Weights of a small GPT-style language model, trained from scratch on English Wikipedia: MLP 1536 ReLU.
MLP neurons of a small language model. Each row is named by its layer, matrix (up: input weights; down: output weights) and neuron, and shows model dimensions 96-351. Each number is 500 + 50 x the weight over its row's rms, rounded and kept within 0 to 999. Numbers have three digits each.
Before each neuron's rows, "fires on" lists the tokens most often at its 100 highest values on Wikipedia text that the model never trained on.

fires on: " |", "|", " to", " not"
L7.up810:505469454554407524513391563464507525485457485556491497570513491515517493454457416430493468528527462458394526510594479493507598495521459542440466588441533491452517425462530609467515539567461432361538505509448514447445476529554583529454509444436530635475476543525500534576485499542522517567521528544538492505572530422486501450491526473503488424529550479518472538448576572452513521590489589487441437577439453587514488573493534471544529507543544462475489568496637553436439502467592387521473510497529526443476509460529522447461485537429548579433538572409534553531636476525519491452475396504530561500480462420437503480395514529426573520564558552515540503438508431526445469507474569554554459562514449435577537592527470515501480431504454465507584509532521511458484569488488550
L7.down810:532482548566502519620491450540457535522518414565443534505484520579402491412473453471456585429512552530539499525523465481491467487487462443506645571522604425517558463538476481590503464510407540440473519544460411419559466448518518424481550465519463491465494501530507475474526542479438487495516489544543536432512478578512590454537398557524564519512548536541510481515550526512483614455561458535533617478450463483408543482547407480595554482502482476476559514528524460533462486539614469473516445526519558494354404427568529507429488475532487513575413476503535550538437518493461451547455467483514513450387532530475514457582456516529506344503484714449412567443503441450424474428527557576430535519472472481522437511472519499550548551471438531555591464464539567498500554446495457

fires on: "ed", "d", "r", " left"
L4.up1388:530505450484490549489501470466500520469512501522470415484485469428450424509500426462524552474563477541472521433549522541507446519569487573514459462504475435515609604457510453541482498477471516555439571537476442481470565480543459457594425482584497611428491465543482469561472501456478484511534571518454525456392531436528618579560496496516529537485492456541394532490509446463507539511538353459438431526465438457504473495495544490546534475561539577597608524583497610465467502427476521461552519571545495484391550497454466562605453490520449568467531483489472457563513495504506558536452450515632531521452506425537562437456466500556497487521498416478498529445521515502535410527402608511554485549468428545543471450420520525440495484562415455488517481455467468469425509476502488
L4.down1388:513524519590522511527455477534472490419486486543477566466523564450427445484465508590436506485496460414489523460406506537497526522560433529468494483517457469519469506530403467545521523637477563521547462400398434551527608610471483635570436474522543508484490531478554587496469513520441462460507495551425463460544574571528415437459543487433459501449526450504599473466437571471504488478515586484465537551492613487510474494528498562545492517461471483500452396430493451451469556559592510521507546403484436507494494414409573518491456500533397501529479394592563486528534555455437498466533504528511445549518480538500537449603457508499490521499493497530421465412513568446457521394577530459464508425473509507390528576425441528549498499439502579399450425567476519504518485423419525

fires on: " of", " to", " than", " about", "ly", " like"
L7.up599:492463419492481489527431559505589467582557477382477504451548520556519434609510495415513568497574531527434468517463479523430502507452488531405420508510530576474561511527527539511550456591476419512491551473485497498486471459469488559520461494424571427441392482510529514541477496486449537479453499554523552457464465477447452464480524397432491428476413572456484515497460533429449468484450445467542451561399508526633516529493551444435482496467556447552514535473475479532573473449471532567439530482485503580449505466513504532433570478456521561484519530477431550524467506481551534433538512421480404468528588644570523611437468517564506473442509539454554448542526492463519511529463379508567446590512373553501399539494431542504579468451500474456512466617523457492447580550591534
L7.down599:492519561578415593523448473628489473504585507587520443494628547433552489472532431511502487528481494530422530495485550573508484515490520494500465558595380586480450496540463436441411469483582420476545503532495509416422427510488527533514448540561497522487518436528494516433475534493560568586564511522487460528440490525370434508517481621542554565550420490612429543618531524475573469484419493552552479505467529523477545493398460577561418545442461479501587520534510482495573428515540441534502438497458441417514608554487509457516430536473464510579526515498466502492501544489478529409546452546476432563528572515464453428514532484536476593494529553475595498506474560450546522452598449484525457514471525498527457496570630493454513522506469396510509504513498512576420486482568491

fires on: " began", " of", " by", " before", " After", "After"
L7.up859:427448486479514586621420485541499460504541371461491437385547611616585543549479526429477486397549512507405487501506530494434492483504487461453496466638493409474510424609464470561441423502526488444544474517501502452433431477523410528510465496486549480473518433551478470498505501563544573586489520501469391368473471516482458538444453500507538485499444560444512477473572556516544534534411494501516452527517461545423530519473514526441514469394481505475515529516488434457526506419497530490497553481457475472531478461510587511466534513523475459586463521466440480570439478524617582470471577507490497526416531511482443489558489540587507573434489495495531472504475404494445486505586502459535400528556443530475390529550640534482488492517433500464522491500510457491457484565528504
L7.down859:504462493565502517578484428547500510488562480540466447453532499450512526526544542442495543531528457451458479511513491464471510545455478471532584589515513434465555437480475465517440449443551551448571495470529463510380535527479464478546370524568559522480395487480442472495525444534432529500493515460565428453519459463613483486512569468615490589561481488465403572523544469419586492547495498467546471468439533444487504430469509597495483516546474463504509542532397571538412470410457465486499487540450405549468445546543571533448523429547543478543549546605361520557476554485518463532533419586505456509519488468393502463571525511581561551506519502475615568422568494422500572438527545498449444544452480470502438516570613461434379464525509405472452463355440423442639500614531517

fires on: "umb", "w", "c", "k", "r", " February"
L4.up667:679528486458554510568470399482519414485543527401502466599530458510459528566577496496460523472504501553453421458514412435590456500588394525517469474431596487576423479582423472454532480504477471559521584531494461519489519442490411488438451554551555548492510460620493399479553503429480559465443423519483477479422548497491540474539549569594425440559585503489584522519461444505534530553569578481612481544476539495583514419494519512528441455455498547463539539477396436472456501528493584506495441490520469515527374518546524491513589454487503405609568541493514548410502472450445535476399494459483507509586435533490475516427505457455571499466475466483476421566489597568598491539474526562578552588444521477518570438502462451418502505480507509442472518485427417442398465477512482
L4.down667:474475465542593481500468451560576426479491484548440608476518440417492442453527612509473437444478462443557474553584510450549530559591523507534470504418514452443492483451432475501553481503429569541559565471518497590516519479531429482476586513460459492502447411543522563453585428504526498510503598555522475451440523570553584500481452502481535540510516456454463460485522379500553513549501457502515525522483548566528392530596560549602482584576573372393532547467496486525517479549546570558503443420516485462530512556552428622496542499469572493483463507460537448442550512547591441499487496380533533537576595513458500484530488441461527501496487568490545532493487437430557552412389514526509517573490514586429511513497577424491536577523542482521513415489435438444471542519542490

fires on: "t", "ong", "h", "f", "st", "I"
L4.up253:486529490528497508535536440472478413464568513588515527459491513612457550458491477466550555452543455590521513513448558469577489410582388509435464623470457614528445499571441455511535494525447459518569552450412482458452502556528494511502551491435481514447429487389473489491597512473439446523480479573539412607513476572587527472465445484472486493528577492454522595564507436519503398469470490401547500455554589539497464522489480481554500523486447515570530576536468575446540453441590558474452483564423481457473485513505508447484546512558493509479507513457498523449440481557588400524539461503476482528493570469514515514492424510431535518478471458526532479508494522525555485426512525529458470588412552490506470517509536528526537495493526434565514552432470480583573532494471329
L4.down253:489469510531516455582529439516453593462504549624507557461438473460545532518510454479471483527495538499473473446532524573481536603458591512463458513444441476592575522480471549531445499522525463454459484458605398531464484597499503500521464529538446497561482572493559507563454436473463507469546519533487579448476531472448577530607497525488439471503582514512539409506523548433481560405507542463480524427383460455433543474502500464420552547517620548584544487480577508485552555538499530461433579451537498489446564415519523427561429481552372554456531517532441494410568536530433590565468445434494513578521450560441502561409530471419553561495549599449457522472573585510493506520444469426477529548532478452506572445511530489609499550387500672502474469516499488470541425563501602

fires on: " \"", " of", " began", " was", " started", "—"
L8.up905:528447482549438542522515445560464458535519476478527489477574495497576543519577524547492502494430470485450430420564481591535489470575523478433473463591448437469490486593554663514496429526585541513473521474496523500437468546545529512428477518481501489495417428571536469567554485499516525522422463559484399484470502500489424502518550498592476489503465482436406498480495433438546597561502548452560490495486587449461548455475548466527563521472479498497579512581464590483531480499527537499512491544486426545495508471557467507566597489472466516529469533500493445495407470485501594428453558465561495435444536552503526418540398463554412548453535518528527571402578565452454533524484441500636454585453489521450464475562557526463407439518585507509485490489497408560508527542586516
L8.down905:540488577501451496592446491577530568369475449439508503416531461466564510552438490517554580504510402462485480487525555513439471542484428557441566526586450495406556493479515497583443453493582536501579504501485483352434496564442478487509491550543521497475447501434587579492431545554466527573526528482479468483606489428573408458556496586545449500570483564505444544586483552588511450553474499574482507454439488469471489454445468557509514485472481429545530550466480410514505501453622468539502491467458471539471448540467595530475545506509509508523549571556498511583500514541450600436446497483443459614499544473465529480492450490444407545520417572461438485462458541450524434489567526522550517490516519462496541474470430464368513422483465514512469485491430496505462400538653503

fires on: " to", " of", " before", " by", ",", " and"
L8.up1298:440453515504546513524524501533506492468497460392453450485533506492590492485494418463479618522580447472525508416658568515489483495459558504471549439557479492507474452593522543541442502515442468398474545586554469488441446536470441452505421464497552445519538429546409513516549518571608473496527442510546474432450486530502540508554495532587602473515456554454457484482544484458498515573544472498536495528422482492472485380442410420459499554418575555461593553428501499462565476425489497441553491514497521446471514528489504540454540581408524401586494543490470467506553522491503566447470483437450440488464476512512545557564483548585501591423571435534605539517576544578474457439538510506575435504588461532478394519554555475432456480494453496568485501510415418511480535629469502
L8.down1298:445423527566587423490498511515538526517521466585526421460509416528608540565467520457551534535509455516555476542557542486546437504452434452550472576469530407470576464423462511453473380454524495433468602500497426481428462423503535454527403419431476449455615548468491469422611424449481531434519509432606433534505486582540556452518530435590457530453537506536483566585440502519511523667499490525537433556473525505481575468469541600512460490553426432427452472471484513583429464520427565568524529398379424484442459540546624496491566481516504509460510549474500500497519512488572493505557524520534457498448561502434565363544505519561543537438492441581628553475521504475488511544552532526542430497515491500571435475568501576420504564529468479463543503456537476549509432584461535

fires on: "r", "t", "c", "ar", "ł", "st"
L4.up1031:413538533491557546443471497595430471517534563483504385517498548498470542506421400503526504536490412544499608579460489532528488533586489519493529406471456501485439541499588411455528493500475619525535370544529485543582444475461513483431494531491577553423457483526567524518449535434493469433452417500579581535534418493493577485463526554494496594634598478550461572465506492470497516517474472494424518632410420496528629495509519548529482428511559513441501549505497446463407537486516460504450493603480414487486480509532435430476586514543494510504630520484568515529575593568511578464479558427587420409458468548602456530460470473462534488529487517478385513509486525441527403543499553558494446606488503578486575475534398478441580507509461444465585482460477355426519541500590492
L4.down1031:521473485587518466504502470493497470549501370578468420495503453491542506532584424498560475461497435549418552522575558401486489478472590658472447451536514427501491545591474448550531544584490562547474444499479473504466456548482486455591517500434500556517446402523479463420517461517488502451473496487465476524597578491460516436562507533486568469497486455453514430492465405546519658467437556492508543580499549540527574422608468524562521573461476418543533386414544381576467542512524515564509467457430501537528542481548530577490478474437402439515485551486530420496520545430560555520536532521525449493469573529465529507469498498532431555444530462478483540569476578434507465382480502401614553527526408401526464518525546482482509597519496424424466472505458488566452521536507596

fires on: " the", "ed", " in", " known", "ored", "d"
L7.up656:404559456465521548433583432596508540527544547554493455560488495488534491571568528530544538494517541531456544552428502500489433510575480564556513549457508509557523572395544415533548440510617512499449565496458482447575633483461523457520467498539418508466524493561489480516491459573438424470527541545523496539497408510405501497483501470501532535517470426465578612512446413504453445498465384537456488458404468496531521481548543525495578432495507413480515485525530509564511449520360540401551490527557473520451503406529537477576495468420593575458465406457552517593467464414481589430496533517527379560475523465557507568565496448574578418488545458532433431542499487496439473536519424573566452491475470497450466519495531487484495498450543423488583415530484429426437434388450480
L7.down656:550574474436406537526465508420528494520473459534475517529534445464418604474428461499495469567440477501537474448522574475488440548527449560486506455545517498533514561404536400448468546511542558386523483504569496520581572570480477452531545482431577550484478492585445478496604464496505488618489503473510558484489438573510527469516529559509391562569490493523457480443587511562568634514509474476522576557501477497397454435526286488533485401553527514485441554432450572594409528493492468433557462513569488490505525493505488501507473459437352592473503572475468408455524482458559491536450487482516468501475556544509353548507545476405501479497480481510477449468523499575511521559526543533513534554436447585529450509436470535545421481439533526543506466433469464549426436540474568

fires on: ".", "h", "in", "-", "kin", "96"
L5.up1049:522472533520438413407494493524464392526503493480501498578551522483497467535490430583445495430535527513556507607555488584459476492619491513478425447501519413427576543482518431631481517495400657547493534564479469530467497510481537487459489512492447457434497450535537449538465493497505397602474592439512426505468466489448492450410525510558546554441470557572490548440563492442459475522407496527521515444450553514436501478512504558528413496583471415483587530506491518493504488535488564501526476446455430503474574624499584514552446508533565494484543471535390498443479546437503475483576507568474457426446551490438505519549481509531474462491570520520500493515461540370499447464460498500526507557544466488459554426535575504495483585442616547521470556482448460465421476493486496
L5.down1049:471485468496417451522458458513507400485448489485572433509532576495491513487409539557422438536451435554528504491495477543444486489495499498550579432464533531544399400428564530625571525438437409486474593458410517451484407539449559553476498501498520553511497444433469490449485439527545542503481510524487488544534423488553482511471568526397515485527513550471457428537485460542474479404526511568555512515631425493513506454552581447497517530508493434401406427524463530500512470493466499572448649528471563518502544449399505392498497601503487507499518493547494471559594441538504508388496491505545575558560549536463468521489462515516442546493503539531458520513427509547464534540523515533510559514460547472504423569458513547470468474538560398511507526513494518490507509491436423

fires on: "r", "l", "bl", "t", "pe"
L4.up1400:489576369431492482486499450526507534510513468437534508464408486514431549502487473530492499483561485478550575508494472506493495432524457524506467470436564595549485513481561539464503467479545505492488476485438456587496479493486551549513463667495541530517527469558486418524440652581438446445607469497470425398587466464551544453499432501465497468495511467460500496487587543447511443603451512517497527540444443366578540555553498533522419573476599494544497501563442475312507568551471433398581482542542489495462367496469477435562447513459471487532522459487514519595424522468476585483513525515484420432514515589451482513541534508522533565434576504511530544539542488509435512520548556536540504423469652523512527533504500542479444478477526409498451522422491511499402551490467549
L4.down1400:487466564455471522581511462602503443453537444448548545451532499509525509461488540525447506429460482568490556524484614404539470485500547571527490397397452477393481487449496517475596505566504502498490437461605448489420523523468532475459462499558587560521330513494514551486484417523527471513502493515479526504470605462482570473518513558569596523456552473416511471469537535503480522457487461466511535504393505569478454538443500554503529468410475503507420566428542513492565530404537449499482542502561493468439584587445488491454513532386460629507503528530504503510428601523521507458578428573563519426484420539485521451497422489545496495508469457513548463435467532490562468629507547434433449428545567406520476461422552433514561491522576443405409499607417492508471544517371440

fires on: "e", "t", "n", "d", "f", "th"
L4.up987:504599515397489547413421545415555493502471444522536512528550516577537525533515477557433464424493444519562395560448551455471515467594462533500485533484487593591491466474414533443506510498608464440564590426523482396486445445448545593489416467463481502493484460499530623587468503549543506389507482517442489413482513470435496492336494470489484500478527576467559612580513521460437413509566496554445566522562547515525549506535576492367492585502471555444499628558409519420541391520568529484549561537491473433387530495441478522473530503542489515497476434573504466442595484524461440542438517479576514531535431422583475478487450498546448512527436585565538462507466570404476570490499478567559534571519481605445527522472552503492537497452436480454445487404498455519541512494377552
L4.down987:556478492482554477558567451489598457413541425516549497455547556495403498474500418557426527496453535473446456462460549481467533524581479591531536469582360513425510475525479524495515536470549539547456493453503515487504428538468406505521475481535532480424611404443434549562498463426536421542505556483427527514418548529492575503411455507471569532579495479537489477521484363470525477509447549467538548477444489460487548533554611537473491521607439542515424461545454510508517482458503546519471520443537403409426454466520503492391475493589466507518443527441506456506405494554560480455539546525601528519550483529529542427507483354483492559368467552455529499369581453491540440540508504487523500472492476412415484582455567471525535473397551550436491487584423544440427454547469379

fires on: " \"", " (", " “", "-"
L7.up885:586572495464449501520564511514435449516492426463498480564504632522463413510579482533504473480523530555509502504486516531516455558425514434410481517510525503403494489501487488501576473530492496556554546471522603473557507506487498495483453505529532506515494560492477431505509645516540562432494433518425518409537447478518493402484649351542464450523564484538529454455547546503509481529484581565514420578525511527411552471528501448481462482483515415441549473474480472348502517506468527524571528540502565373568556425492534502561531503465576638492469541582424458499486513467465575463568492525402476535494565496570537449477457563465555541497491696560422478432383488564460452479436495489512489519443477493453459523481448556529503474431518438415577558470538621508608537591541529
L7.down885:500516461524542469552481479618478485501506430517478486429506493519486464493429527545508568485445464597538490519503503546524571505523530545576526543500477504426458494565535481384501475549524493547477491418489587481515464467535502493434490441530396516526394386508437492559494531479506493631445499532528436524551517625538461524516464576481428531485490489550556490531474524472447452452497487507585464475437522465499478429491534497502500529476426501498523529558479510436423477492503512509512553576503493513420483485412553484519474438499520521434452480494562462485524528370465478480514478506532509495498534529483490478453519539546426550584434805589580472436561562437489516519584464576470547476504489519463502468581487382493591453488459501490503458567464520650532525533520416

fires on: "ing", "ten", " Af", " athlet", "rin"
L7.up131:527518555502472479451521550556486544548532480484489461553545540390540470534526537494495498438515406474522529543456483414528478487482545563468457576430660472469532455602488518465510536470452411591487499540460439531528453533502460423464505500512509500580599625546503497536545397437490550418405591515493600488527458482524471506470489515416587417543618529540563536506482522482476484479551470533483435486584471522492630408502465480540565486493511498488423493463437465604550435572543518534575561495546470437458509512421467517500493507572417465492524362561484510486585465495497451478512436464404563494462547482509510552503524453554554396521484479531552500445522420445455497492440436556471471532566480534471511474436435487461494565456466549458476505485511530441488546477565627
L7.down131:476564455442481486567371571560483453591567431475431468463565472539465530496543505437500415486504525487456488531514512555546530530588578478490493511445509486556522406484412618557563512495472605443544413467468480464497457467476549470449450423557519535517522459374509450526416508517528501450504542437484583504453438423519519552457379484406567448522438495513515479468448486516490530419499459530525420600472437500570556515546487456510480496488508440560616518524441469355439441577585365494492559519553600483498415486545490583402489527547547526511502479558500507525453496434555498492453538502517497508556447431448520501517570528547461526454477490552505508605511540457489445486576486537521568523478447497485509515587538462528386509619559540457441439577527497595522447539556493

fires on: "-", " /", " |"
L7.up43:507444463515519618463543554505515537563591506506397455450536529461493497498514504488544556486459529497460486598455442572592429480468490419501412520498452474545499429481503502448570514592567563606533521506522616403503453409461576546567494417534480566537438511424492431425577493510520476528542425585509511556583404628552382495480504549484404450528532492472575569485483541488555488537534520418474462532477502519453464481541448470469465481491481555438520581549508520451539503537512457408560514571423520442506448564496534557575579517466503503490452421611524386600539530500532535501444447463511360500544540442468466438525507471526435397511478531550509478441528467495475508498415474530489522511550503527415597547538459430452490458477495502530576562476475540532463449417511461
L7.down43:623425485387530461502469460480487475467491473558471493477546479490577496547469556476489489474503501576585423454537590453556415450466463420560494477475502531526573520483547531433437475489532526527433558499506487548553573562476507613609470482532503470531581527493478491430417519503526480479471443324451467449569456480444507450524433488507556526462479554531439442493423464494466368449480398494491515454592448550507502448494455505544470578505614458424476532523481503470508453377528481493473533540611566498514431507497566501459576506519378468464480593504476482442480570550490446575484440567578454484408571536424500509533485492523464583528475553563523408462405533579475434388597563531497513515444541481547536474484464582526481427579464538506493485475551580523600487520547482

fires on: "h", ".", "at", " Port", "ys", "r"
L4.up503:459490414561451524516513490443429422542511421508533530587518454467538563476562479562529485383559491435508495517612506617522524478453454495448490425535527458538551492516486553587530512538504527500502377546621520491468496527468602585465444510468475487504554452475462482468521491448431445478448505526519563504550428459462546475466496527526515533445398496553441497518580434491435518555406527522485488457510468397509468468511533516387407443600456516421460466550524556536353504396495569574515498579500497531540439507515531497466520484519404460464512480535555429497488469573437541560482420526443520407432433531544509510506402580470572483511548527444494523515552554460539546481495529606443527491456501519489472504530516544478522608486555528514510531556512501448422560505530411
L4.down503:658392482492470526474470598457527538471475411419489493559503551584514493507433468510491466460519482518451500484463485492510540469545525486549436512481433566550462521480455476696574530540469489477431493473475448453546455570513543471527473487493387601416586516449548461544460479564525548517537476421530506513532462434452484444500535498473500580463490480459560471529450517526552492454460539663624634530525466459550550578446492498482568484495455494606465537504509460509444500472532456472490513578573508457398446567519481456489527541587469480518565527405477438452577476484453505436573494453531507431561589455538451429461549471563467527497523647480505437524490504397428467415510430587515528463474469496536525523407530493461551433570501466464533545503476501598528562527492553

fires on: "t", "de", "ake", "d", "n", " points"
L5.up683:547548401468459563470509626476394508533545578494527469535464511463449516564579443476479485475460536555502528493430506454573482593413512474441542580425519554446432553409426518468468531524437464567506529522459392453536495477487480398504450539437471535600565567449488578531510556441536453438437501532489515497502539506522483507417517597519658527501507417475517475536562543573551526437527529498475568565493528456574477465440581534444504532547492614424498465478392457457479482466444517538445487465460485455439459509623501438577518549463536504447464499497539531472496538491456520521611555522513498490582559462453415456564467475496544488504474469455522514584547489478542529503455500590500507509397520629487426428512494522545483539578499459480452527596468455500431445558492419
L5.down683:464437452577575491525471475548593516513535461473464500556590558484432443469514490532397464499448545517594518459473520495500418483450451547534519493520500530537462484483483534653450459603457530471450481412526544468537492501408551424429539499463583462510564495395567506418477459454525493537501525544509474525501536475538521491504533499513432476502431502476564439467493490575553440462371494532519456601597471475472481543538459456493462564622599454472481481460504475522546560433482612523523629497430547415551452496544491531539490594572509495485496536500502473558524510444507528570408476385520528609476540577571474495484555381486551531500486497601478497453582357565422485524417528476473532526438557463477522536455375478502497539500471488487450373583403477520591547504518565

fires on: " |", " by", " led"
L5.up1535:486435529530521470459494410451547436519456515469516448544415458416542560566524424539596484437484502506452552438439500557540443469600509530475559499382456471486466552517516452431549569489451484462517511476492460473442522484626429578555542481542527528535563472470491477527434475573409496496374467534478445515429585496429504469538471524474417461550480534539507581458507419496536556539492487482528458597365512436548487541472511560521532489586519569456452591528491397497542537524446379468516476379572505521508518423454463468516400516419505581519522535536456467527482484485543493492486441414474518521467544453525476465491543454511523351618592562499520469514437531487544482510510521540537573520515488490511566552509535544607555532562513493469536449467539513515566532511486444
L5.down1535:464488429503597538484535565528547444520507526529477430520486538489446453447480525466475533509556498562389460481496499449469502542465496524531441551462515459501512553462471536453455460391580484389480631478533445453476550506451580511622503535442524485554455546401479398423505394471528461535477582482409484521405486491608463540538417493523551542454545551454533455518408656487527477413428524589521492450508482490560466574495464523547452462507454435525529500512485569525483556482565452464464557557529489476359460495438503530505520523558483521522472495502519448544484541529481439533530607500553526472494460532475516489519508553439453571414558638407475535575504570563543528475484516557440408567476477453496358489575550512496513483476442510531571565402575438508446511456432491

fires on: " |", " (", "-"
L7.up979:470416446550498490390354492525529483523478502501629489528441508488579476446533429535481500560476463490474379476447496504522611488480499462543606505456430500538540488388466561445481540597527455556473524500561525515450566456501419605504513432460501465522465518525474497549456479489591381448472509459459474528415511413449406460585468499552491524503522478502429483423608410545532575493563464540465543511478499419546568586487621535454490372521583461638561488490520556545535474447500536641461540406492534458534539449451496498496472538432580558531502551493505527495550490440546472352459494440486602531477590465486502445434466502499531476516484455565506501482528522557444595483483441520524552538466520541540542461546544547482493419405501483487478581555504482561596510384445535
L7.down979:493558535517523518587493485529413475537447496469448595557537474459542421462463571547478488495478452533527529490475545440429522528462550373404491514486478540490434422518487534615580473486476535473504574451479424502502508455576509511484630580544447419583479454519460584510587495446439580561504494445495432495508536437578471523514404518506526506409530529534524490417431509495424444470443515501477501537546489414416522477506461563590587480516496549477437544549465460469542408545404621499549449567480516553477471513499434513481545549455444487542515587597507444537451561572464418516509617479493463539545580534484590476546501444596446538492506689527493513579499444475506501524497494439488481472483513387486425383488495436473448485481467583499540462450576521503602519551505513

fires on: "t", "ing", "d", "ry", "e"
L4.up867:436649522491524546466531509556513365524478525521497488579468523413545598450574506549494559598410473520529547456357532581477520515462580521441456532531545494514498460483515461509499432512497557410517512562521473482557454501504467472528516514401509530482562532602572630458511562454545454453440508479522494459511503398513624565397486475506507531532495550452422540510388544513456513521494544547472519627551516462622528590426631522393467537508520440423409487598527550462437522528486469487531507549471485431502587534487522463533590534571632489489490490549381426525506501455510504458508492438509531415522554434496462368534500548557535466521481514503456500457520460392413563433489374641506577515509565495445528562501496508469533469536495518470436460409492478492496499461419475
L4.down867:458477405573434495521458549441419482411504522544542503462582500515495492475449574479494419504434513470584460502439589483562518492549483478464491515521535430463508585449478472576531614375428456542439567445451517553451569563457531487494531597578495409529540513370437508519513470546469550542439570464575550592417532530594577464556536440473406584506525539556452419451403520504500482434425448502464511512457464488545507494582443526435517526442429422547568546493483409580509583447442484566499479474495477504463472382483498512467494531488507555469497431510569507549541553466449457540534470463506529570532528620446571567489396507496490491487517671476552512467468459576616453503449484397551445538495483520472399560471417566613507554439560480439530479448596636556441499473455558

fires on: " \"", "-"
L7.up672:470514521464462488513548468472433465575607488503500484453483563565494525492358597489473445507509504386451427380541511555525486486522501531431387414466464466491477450444538548488542575561565468568496538477489541475520553498484500429530573559506454543453515496508485377386551493515613553586434419459495475552435512540576446554499520478495444375541530511509436563537506556474513435500491536394603520533531521470445567502507580555560488540565601406467492524478490519513485450530499467470471473586500549440509581442551421497469550469540525592486430509537544494506359463536595530543447614507510519515447521409459573429446508515499459537523544523501568365412514495533426511523524493494506479506446515504410509479538403509475500475481468585482563548503516548513508461442520484
L7.down672:542501544485502509556435533575491444482495457579530512460455451457490469557508506504623440497498458502453471498523547540466573422492518448444523417471425436401492535571495571538535463451381549439642445568484513511516514513491491496459412406517543471515408597420539447510419622516533531540454419536502518547587461573558460562558409497519464537523464538512489440564450501581489549502473474441477506444618561447439467514481544484522481585514519488545486523449526478495531463399524534461562495468420495460497456406474500478439531418434541638462531500458495534454533584492596546481429477417527496573533408433563587504493462431416534449551489673508430554475508580535551461501470510483482398454495545517375510521530526460516574532541455596506525471534489540507470557502465538

fires on: "-", " of", " and", "d"
L4.up548:522471591593488537496522461535500451484462497547548434488517630572512541512552508414491465463474390467418563464538519509438409544510509439463495425438444647581461529481502469476580337520553509527473432535645580564422457535507535521503635533536536586376480505551494604456539471502477499598609446505505499518502477477576516531449524453578440487518490449488514503508608566528466519531535577499468444467511483530569534516510571459425564445544482584477545508491517452467453533467477501503518488504539474529562452431452393534551538467519457524437405440404449486490482613522506541442500565566419456454557529464427445455482435429664482532466490503419407498496442522480457491483459424577542531547513504487477495521528507476486469516455517539601584525562625523477425514499536441
L4.down548:469530447537502534437488505536595465561474488495495497566522457527489541539523487563604483379524419539524476491513475556494560460487582503549487531494459466402527631391436516540575531484436591506447461531512539615496597431492537414515462395523446500483459545442524451514476616550513491478546401444444561452509514569518537525512535482476396480520532492554597498459495501520540482495499554496500509514520532566452520476479442533537460426494481447507538533594493495452462477506470583496525496526465455483586473595475533524528455588457591513475425494501433533526635532445486599406521457504524452569479387501487593480563505493401510471459535596403488488526520451411436482394633498637520459505556586510489543583542554408448571527459475455380540565526496569425538408511429529

fires on: "n", "l", "s", "t", "f"
L5.up1190:466462449453463421506501493516563424439538442533459536509448559468575510557461505446533569510559519507508509498431453553584492456532482511447507562521540538504504571526497443467494553531500431512491431556534482545531481554449551528481485482468520445523572605490487488461465449500472462457461501544548474561553461405502548548478531513436597577546490513487566391436468506453492445505519439573562446519485471545537497486489415441429466513567535515589577419506532582458492548488556510483429507550422481517570546505439483422483427464501497502484458400452550420484432572463453446519536428571469413488526467510555547563513490481513483543499566557546507554496487501465438531505445483470471457455534537493579487556553416601620528571364480449443466635505492510457438558461566492
L5.down1190:535496480580518551509486525390480410542532512587490435496517560506477524463523401403460479458485619422502464502542600591477473525553593547529496466398499558538459449627532600576394539518489528469452473460475590474465529498442504618535490510491524531489429447530544542463545514466479410430486588598454511548470523490482503497547484582523580538505490534485484476503494536513526467519490547427402518500466471524496516536554497522406486564546524420469455570462511554467581513511492454534478473458538521435553522547468573500594498464556545519500418496476485528509513533481516599442530484519575523435550464624503469457420558434523433544432544560557502573498500617457504537490499534435509444513530496523552547461439452491464500543411453494429461475482580459536454534482472491

fires on: " as", " 18", " who", "br"
L5.up1088:568512548485592485540544449465524441431470495489455425542538581515485426411521443472568596485444511472431447472537498424515473502418510447416492491505483588478519481449480502507458488472598481343427536494437429509481539517639469461461494456485606462539471439472441572466459443476531491509486507541602524397467447536539469404415433551554511520460495444490487515513600488476583524453485501513379533500548483446462473476622438490588521467429543496502527419502553511455498415477482526468494450559548434560502470544553494507571450490483544523392458502534473483526433432573490474509527510543497526498521535487472538508507512552547483531529529555532445446539503477456588519563447388586589525446573592434554541504529515561478507534397493560576583523443444469527437530510500517
L5.down1088:556482519438428502525548508425424452532496493621479543551531504516511587494540425515552474572530489511419511453518493464510466452562570504476521562496538433470526512553544557475431415513462483552580560507389550504478520482516515469579434483473577437548540516502511576511531564422459552539500455513451425480497485393523489535531494543490552430548493469503419472483497441518437452330540489523384444458435488481406440458541458598533580481494525482464495514482479439522529508532481538446471458505516437601443491576508470456562565413408445571556455541468475498557420461602569498503490494559481452465499476553593486476562553498523515506549586541460467535475499499546547560465527534480524498448478423379513604537513463528581437547499599462542606516591503496459471543509509562